Weights of a small GPT-style language model, trained from scratch on English Wikipedia: 6.42M parameters, 129M tokens.
MLP neurons of a small language model. Each row is named by its layer, matrix (up: input weights) and neuron, and shows model dimensions 96-223. Each number is 128 + 32 x the weight over its row's rms, rounded and kept within 0 to 255. Numbers have three digits each.
After each neuron's rows, "fires after" lists the tokens most often just before its 100 highest values on Wikipedia text that the model never trained on.

L7.up61:113140081144110111136107108133179115050176163169125082143086129153125164084042097135117172151153054142128122127077131193171131098099134075177105188113160156125140065149121132161206130079111160132144094153126093125082085168089120112097129144116138112192120106137119191105111161122137165137136157138129151077135120162172118116144112201106126144100115166124190075120152148056083141110097
fires after: " S", "c", "qu", " Qu", "l", " s"

L4.up683:165077142131131136132129141113113217110127151133153096156073098090159137181178121162144155161135130102134110061131079118144164097181135136224158135158102141105128157114153156143168190076127076156067173141160122163135174123138086121128125126081065137121128161181134163089095151174146042175087096152085089204138121155067158169137118167178103143085159079107166133122085109139181138177079
fires after: " km", " T", "m", " l", " c", " U"

L7.up186:101079134095104120149122103132150185136083149133197122083142113041093157121160096117172125129142096131117178096051076113096149121159082108119157101115165082171070076060162130060116104122145143061134135132122157142124118157178131112118119092085109054073150168122146179120079135082217125152147117120091172104184154121172124136101149117166178096135117100165145141125117130178185153122111
fires after: " s", " S", "S", "c", "le"

L7.up249:163162078064192146090158118154198161134116107170222201122111078155107103148143110094123085000130067145159097075099175145109073113127102114185129119174135127095107121116154186148082112113120124164154130133135149070144112078161156169125181090150199159147109158098087130117135091080096154053141166123107103126102120119158134076103155123117156154086111131082127119131102159146095146134128
fires after: " ", "6", "4", " m"

L7.up127:066084161096094073155130074142129091082195143144123190143143103115118155101118143125117138138187114100151140123115067099078143139141059111149116076158102129161113132148183188149110122084137135107114099115162141135121066166157113137147215153109122060157158155163146097115141125096116135138109068140091190127134170148104162096094112161125153205139125105148123124107176130086118146135107
fires after: " "

L7.up242:140129140111121138124095139089150096182169155133106152103139182085126163144115096092157153054140130129186163132178124115100093097144128160158199117079166125170185147080118135112139139084120143108192113170141126143092118122147182121076074167106129133184109120083114103118089102153097108110082174144108100159219089143140175160110129154118096196123151076115109129136165098099196108087124
fires after: " in", " Af", "f", " p", "ot", "ct"

L7.up87:164175133136173133127087082119108138046101108131162086131129137087102123167125134137156132127099102101123106125113058175157142087111106156152126135165081091096174153137130077089078132155145199160131139177186112115135075199117119112164141139186154163085114140114088127115140171095174156144154134144163127174142169081182102086114114149148071082128168060153151109086082146130117161151156
fires after: "0", "9", "5", "7", "1", "8"

L7.up605:138118115118118144060136201128098164108137167151190180111114106130078138109142095145129090115143093085128142156105163122092116142104122135180149116151118141155119133173120109176147135128088130109129149149122136110199119146174162110187139149123118144090062113158077147133169194071160085119140115190125121122161081171111149107149181140126097087107137181067058160066106084130139094173132
fires after: "0", "1", " B", "4"

L3.up107:132162125120176112088128071102110144125117113118144123109131148122189091073121128144117145119085123162138118144159213112075163182135159119156116127148100139148153100119149115149099154192211093092098126093128123143097194140112140092140086138120145171165115121163098141158161087118149157068136140091111117141118128100112131122198115141133143085105099182120091115161115155139130080174182
fires after: "o", " a", "e", "a", "u", " O"